config.toml
n_layer = 22
d_model = 320
n_head = 5
n_kv_head = 5
head_dim = 64
d_mlp = 1280
vocab_size = 6641
activation = "swiglu"
norm = "rmsnorm"
norm_place = "pre"
norm_eps = 1e-05
positions = "rope"
rope_base = 10000.0
rope_fraction = 1.0
qk_norm = false
attn_scale = 0.125
bias = "none"
tie_embeddings = false
parallel_block = false
init = "normal"
init_std_qkv = 0.0272
init_std_o = 0.0272
init_std_up = 0.0272
init_std_down = 0.0
optimizer = "adamw"
lr = 0.00154
beta1 = 0.95
beta2 = 0.98
weight_decay = 0.11
lr_head = 0.00613
grad_clip = 1.0
warmup_steps = 532
schedule = "wsd"
decay_fraction = 0.872
decay_shape = "linear"
final_lr_fraction = 0.0
batch_tokens = 65536
seq_len = 384
doc_mask = true
train_tokens = 355900000
steps = 5431
dataset = "wikipedia_en"
MLP neurons of a small language model. Each row is named by its layer, matrix (gate and up: input weights) and neuron, and shows model dimensions 96-159. Each number is 50 + 12 x the weight over its row's rms, rounded and kept within 0 to 99. A neuron's up and down rows have the sign that makes its largest values positive.
Before each neuron's rows, "fires after" lists the tokens most often just before its 100 highest values on Wikipedia text that the model never trained on.

fires after: "F", "E", "O", "W", "T"
L10.gate805:64 48 32 69 51 61 62 42 62 53 52 30 38 57 55 30 44 39 46 40 55 53 30 23 45 67 46 34 82 51 50 42 57 42 49 54 35 51 31 36 45 47 60 47 65 43 44 48 48 58 66 43 51 47 46 61 44 73 26 40 49 50 46 42
L10.up805:45 55 41 56 50 45 50 48 60 47 47 76 52 43 50 60 55 60 61 63 57 47 46 43 32 56 51 68 49 44 64 53 60 33 47 41 54 37 25 68 81 57 71 39 44 64 39 55 69 49 73 62 55 65 49 29 77 51 44 71 46 47 27 49

fires after: "T", "F", "Early ", "-"
L10.gate279:51 44 42 37 45 58 58 40 44 72 64 35 27 39 71 34 53 64 42 51 63 64 55 48 51 78 59 41 41 46 57 70 81 49 47 44 29 35 66 54 39 49 50 58 54 62 35 59 58 56 62 43 48 53 79 50 39 35 46 60 39 52 25 32
L10.up279:19 51 20 42 55 51 54 47 53 60 74 58 33 47 51 40 69 35 40 67 55 69 34 66 53 58 48 63 29 59 63 67 59 63 50 23 38 36 41 63 60 37 37 36 42 48 44 47 54 47 69 38 74 52 70 40 53 41 41 47 60 68 47 35

fires after: "\n\n", "\n", ". "
L10.gate1177:39 46 44 68 54 54 60 59 49 53 69 67 46 47 57 47 52 62 67 57 53 45 59 42 42 58 60 47 46 37 30 73 57 22 55 27 44 61 46 48 36 45 42 49 50 27 41 32 63 34 63 42 51 48 28 53 54 50 16 53 79 61 24 54
L10.up1177:36 52 38 50 51 48 36 69 40 37 50 60 43 40 32 58 37 33 59 44 33 55 46 39 39 57 56 57 49 38 52 44 54 65 57 57 38 71 46 50 38 54 47 60 40 53 58 46 67 49 60 53 53 37 48 42 29 48 22 46 58 75 72 57

fires after: ", ", ". ", "The "
L8.gate248:75 41 54 61 44 46 47 32 51 55 53 38 53 43 78 66 62 50 35 48 65 42 67 57 45 63 47 21 49 63 50 79 51 50 51 51 70 31 52 42 59 40 66 54 41 49 40 51 46 61 45 42 40 45 60 54 50 47 51 70 56 61 43 38
L8.up248:55 55 56 27 47 51 39 38 53 53 48 58 57 53 46 66 44 47 60 55 41 44 33 50 38 64 55 34 78 45 57 63 43 60 34 70 63 52 46 51 36 74 60 39 45 58 68 46 72 50 42 49 55 48 31 57 56 33 31 52 49 62 56 38

fires after: "T", "w", "W", "K", "M"
L13.gate225:50 69 49 78 42 47 61 39 84 62 67 69 46 50 28 53 73 70 60 49 47 48 59 43 45 38 62 58 41 21 38 57 59 27 63 44 57 55 46 38 24 29 65 30 65 41 52 45 61 58 71 58 48 56 45 47 42 71 13 43 40 50 51 29
L13.up225:52 42 33 49 44 46 45 41 57 52 38 64 48 18 43 54 52 57 43 64 36 60 49 49 41 43 60 36 58 47 49 62 25 57 48 50 68 52 28 50 46 57 68 47 41 50 61 57 39 68 77 60 66 59 47 80 64 55 48 58 42 64 67 55

fires after: "| ", "the ", "The ", "- ", "on ", "U"
L5.gate276:48 56 57 53 47 32 69 51 62 56 55 50 30 50 58 51 46 49 68 42 39 53 55 51 53 49 51 55 62 51 40 57 59 40 57 48 54 51 60 70 37 53 45 62 48 23 34 48 58 51 52 40 36 60 57 63 59 29 47 47 67 57 52 46
L5.up276:48 44 53 39 41 24 60 74 52 50 42 56 40 45 34 44 36 55 50 43 34 63 25 41 62 49 35 45 62 45 44 40 52 68 52 45 65 49 54 61 34 65 29 65 62 49 49 63 44 55 47 54 44 55 51 60 36 56 46 43 45 35 53 64

fires after: "at ", "At ", "the ", "inv"
L5.gate1270:54 52 59 58 59 44 59 46 49 46 36 46 46 58 47 70 43 53 70 60 63 25 71 43 27 56 61 42 41 33 44 46 47 51 43 72 40 63 57 36 41 51 53 57 57 48 43 32 56 44 63 26 39 39 39 60 48 45 22 46 39 59 47 49
L5.up1270:45 66 44 53 69 32 38 45 45 40 46 72 40 64 53 71 42 61 67 51 41 50 70 70 39 39 65 51 49 40 47 42 61 69 54 56 59 31 72 35 36 70 47 78 70 48 47 27 52 50 63 36 45 58 66 61 35 42 55 35 60 54 52 33

fires after: "\n\n", "\n"
L7.gate110:33 51 53 51 54 43 57 45 66 55 54 56 36 58 96 55 59 44 45 25 58 57 59 43 45 67 69 52 58 40 35 62 45 50 58 47 54 41 57 50 53 36 46 55 33 21 45 30 57 57 49 67 48 40 65 44 50 45 30 46 68 57 38 54
L7.up110:47 53 44 28 52 32 42 64 42 38 37 36 55 67 73 54 40 27 34 43 55 66 44 32 59 71 56 64 84 62 47 53 49 73 41 39 49 42 58 44 57 48 38 42 32 35 65 32 67 50 52 74 59 42 64 37 47 52 45 28 59 41 55 59

fires after: "D", "F", "C", "For", "B", "E"
L10.gate958:46 47 37 51 40 58 58 54 58 46 43 31 39 58 48 41 53 33 44 81 38 44 38 61 62 47 70 43 52 50 34 54 63 36 34 36 55 54 63 60 11 48 40 70 70 56 58 48 37 52 67 34 56 66 66 56 74 52 29 37 46 74 51 51
L10.up958:34 66 13 62 40 46 54 40 53 36 54 49 63 42 75 45 64 46 55 35 58 45 31 53 48 57 32 38 56 58 51 52 45 36 50 51 61 44 39 51 71 42 51 41 26 34 25 62 60 47 54 36 59 43 35 35 44 56 45 76 35 55 56 54

fires after: "as ", "is ", "a ", "be "
L8.gate1120:74 56 62 47 26 45 37 40 55 47 36 50 70 56 41 03 43 44 42 56 51 54 51 59 48 47 47 59 53 41 38 54 48 37 67 43 61 52 55 53 63 43 47 45 35 78 39 32 52 48 24 44 45 32 55 65 36 38 71 70 49 54 53 58
L8.up1120:51 47 59 47 45 47 49 66 34 58 54 62 59 42 58 43 69 47 72 59 54 67 54 60 65 61 49 46 50 61 42 58 59 54 37 57 64 51 46 71 50 46 52 51 29 72 58 46 18 39 40 28 50 51 38 75 55 46 49 44 46 84 34 45

fires after: "the ", "The ", "most "
L10.gate944:29 50 44 45 37 30 66 50 62 55 75 32 43 48 73 50 43 54 37 61 49 14 75 41 49 47 55 41 63 49 37 59 33 64 53 41 51 51 64 40 33 59 57 64 40 37 40 45 55 60 59 54 43 31 57 35 42 39 37 54 54 37 57 41
L10.up944:53 48 29 41 63 21 44 22 43 41 61 42 87 25 57 54 35 39 56 52 60 33 39 54 20 64 52 34 50 40 55 47 26 63 40 41 45 49 36 47 45 40 57 49 41 46 34 67 43 61 40 53 53 25 38 52 52 36 42 48 30 56 50 24

fires after: ", ", "\n", ","
L8.gate307:45 41 44 42 49 46 45 53 58 56 53 35 52 47 90 67 66 73 30 63 68 35 57 60 49 56 41 36 47 57 49 71 54 76 53 44 53 27 31 38 50 38 63 58 55 48 41 49 31 49 60 56 25 27 63 60 56 45 50 59 59 69 47 44
L8.up307:48 55 39 41 46 36 41 42 54 47 51 44 74 40 58 59 36 48 65 42 61 43 35 49 36 59 50 53 61 56 59 41 55 63 44 74 47 40 41 42 36 60 61 75 51 54 67 43 78 36 56 83 49 55 48 47 46 36 39 30 45 52 72 50

fires after: "the ", "q", "s ", "The ", "-"
L10.gate31:52 56 29 50 59 50 63 54 71 76 48 51 56 38 57 54 50 35 51 33 27 54 61 48 59 29 50 59 45 38 61 53 35 38 51 42 56 50 62 33 25 61 36 65 39 32 41 21 48 51 55 68 34 50 52 77 32 58 37 54 64 45 46 42
L10.up31:48 47 73 34 53 38 52 61 52 71 69 42 47 56 36 65 55 57 46 65 55 43 51 50 48 60 46 43 64 42 63 63 38 66 36 40 47 45 28 52 42 58 42 49 58 51 59 43 39 40 48 75 51 31 67 43 57 39 54 54 72 46 54 31

fires after: "t", "S", "s", "T", "it", "P"
L13.gate1085:43 68 52 44 56 59 30 51 42 47 59 58 28 41 50 42 60 59 51 49 69 45 59 61 42 38 46 22 64 36 61 59 48 44 49 39 51 28 34 44 20 42 61 48 57 35 38 23 59 49 48 49 46 57 67 37 43 63 39 63 40 48 30 47
L13.up1085:52 48 47 39 54 66 45 51 36 42 46 47 50 10 61 54 14 52 46 60 46 42 57 80 72 25 58 51 64 52 61 42 34 60 38 42 54 37 39 63 40 38 49 65 66 49 65 54 53 49 62 69 50 65 61 49 37 42 52 34 53 69 36 61

fires after: "P", "L", "T", "V", "== "
L13.gate221:57 60 42 33 33 39 67 43 60 43 60 25 48 47 65 52 41 55 50 58 62 28 70 62 29 59 64 44 72 26 48 47 73 52 49 32 51 51 40 50 22 65 54 47 45 40 48 31 55 73 40 76 73 39 44 23 46 46 43 52 45 50 36 40
L13.up221:63 45 49 47 56 43 63 52 54 42 51 52 30 38 33 41 67 70 43 67 49 49 46 51 44 34 60 53 46 52 49 49 50 55 50 44 49 54 64 65 58 39 53 44 47 68 63 47 54 48 66 57 45 71 61 50 50 42 41 66 30 68 50 49

fires after: ".", "á", "li"
L13.gate877:59 37 46 45 57 77 54 50 44 28 47 55 61 63 48 84 71 52 31 58 50 31 39 28 44 55 62 27 50 54 53 65 67 35 37 47 45 55 47 43 67 38 42 43 39 70 71 29 52 50 48 48 63 55 32 56 63 55 59 38 46 70 56 34
L13.up877:39 42 42 76 47 62 70 47 38 38 58 53 61 45 57 62 45 81 51 51 49 44 40 46 56 43 35 40 53 49 41 55 38 21 62 49 43 37 25 39 29 39 50 38 43 58 59 66 54 54 46 59 63 58 45 23 58 65 37 48 72 39 35 57

fires after: "| ", ". ", "- ", "and ", "\n"
L13.gate1096:35 31 55 60 42 70 56 52 74 54 66 41 30 51 56 34 43 37 30 49 36 62 73 53 41 58 62 62 46 25 52 87 56 60 64 41 48 39 54 53 54 57 67 48 27 20 49 43 48 26 53 51 52 49 47 64 60 47 43 55 62 50 52 49
L13.up1096:49 47 22 34 55 58 52 51 39 54 47 22 63 46 82 77 48 34 55 45 27 58 52 48 67 46 51 50 66 72 36 15 43 48 41 52 58 66 57 48 32 39 40 59 45 40 57 54 52 65 48 67 42 44 66 41 40 52 07 52 49 77 67 62

fires after: ", ", ". ", "\n\n", "and "
L8.gate522:46 46 41 43 25 55 60 52 44 49 62 38 34 27 64 48 41 70 46 42 37 48 52 51 41 61 61 27 45 33 66 52 45 48 46 56 48 60 48 38 42 38 59 60 71 45 25 43 70 64 52 44 46 38 39 55 51 37 51 47 36 53 50 37
L8.up522:51 50 52 39 37 43 53 32 50 48 41 46 38 62 56 62 30 53 53 69 47 49 39 62 53 42 58 59 42 62 39 52 49 46 38 57 34 38 70 72 45 57 60 53 50 36 84 27 57 43 42 54 58 66 26 24 53 46 37 44 48 56 66 45

fires after: "the ", "The ", "his ", "her ", "a "
L13.gate168:53 38 33 64 54 35 50 49 58 50 60 55 69 22 63 60 61 39 48 56 38 55 57 47 68 43 62 34 29 33 58 47 53 42 64 53 53 44 21 34 33 37 45 64 36 37 41 37 77 65 63 52 36 29 57 50 56 33 42 60 52 44 47 49
L13.up168:44 46 44 66 38 47 53 43 34 33 54 64 47 46 58 58 56 64 58 16 60 65 51 28 52 62 47 40 41 51 70 57 44 50 44 51 67 54 60 59 55 30 33 32 39 49 52 58 58 57 56 53 50 40 49 53 56 57 42 57 48 50 49 46

fires after: "S", "me", "ear", "s", "Me"
L10.gate275:39 16 44 77 49 68 70 45 49 70 46 53 52 62 44 83 30 58 63 56 52 54 66 49 46 63 60 32 40 43 67 62 59 42 68 61 51 58 56 37 49 21 89 43 59 37 56 53 48 43 50 47 55 57 53 57 44 57 35 44 48 49 34 51
L10.up275:46 30 34 54 53 40 54 57 49 43 44 52 44 33 55 62 25 46 46 54 48 34 60 65 58 48 59 39 38 55 77 28 47 41 49 42 50 56 16 28 32 49 53 55 51 46 46 54 34 72 76 52 34 51 49 42 49 64 53 62 39 46 23 66

fires after: "is ", "as ", "of ", "been ", "was "
L8.gate777:48 66 28 52 42 33 46 44 37 46 62 51 41 44 35 34 54 41 51 77 62 41 53 44 40 53 57 48 50 50 36 66 60 40 73 55 54 63 32 38 42 34 62 51 50 51 55 54 61 34 59 23 58 33 30 55 50 39 27 63 61 80 53 80
L8.up777:37 40 52 50 61 68 58 52 29 38 46 65 31 45 56 33 42 47 53 55 44 61 59 38 57 66 38 84 45 54 37 55 68 35 54 44 51 64 24 74 56 52 38 42 38 39 62 49 57 33 60 58 45 49 31 59 51 40 45 59 49 49 65 59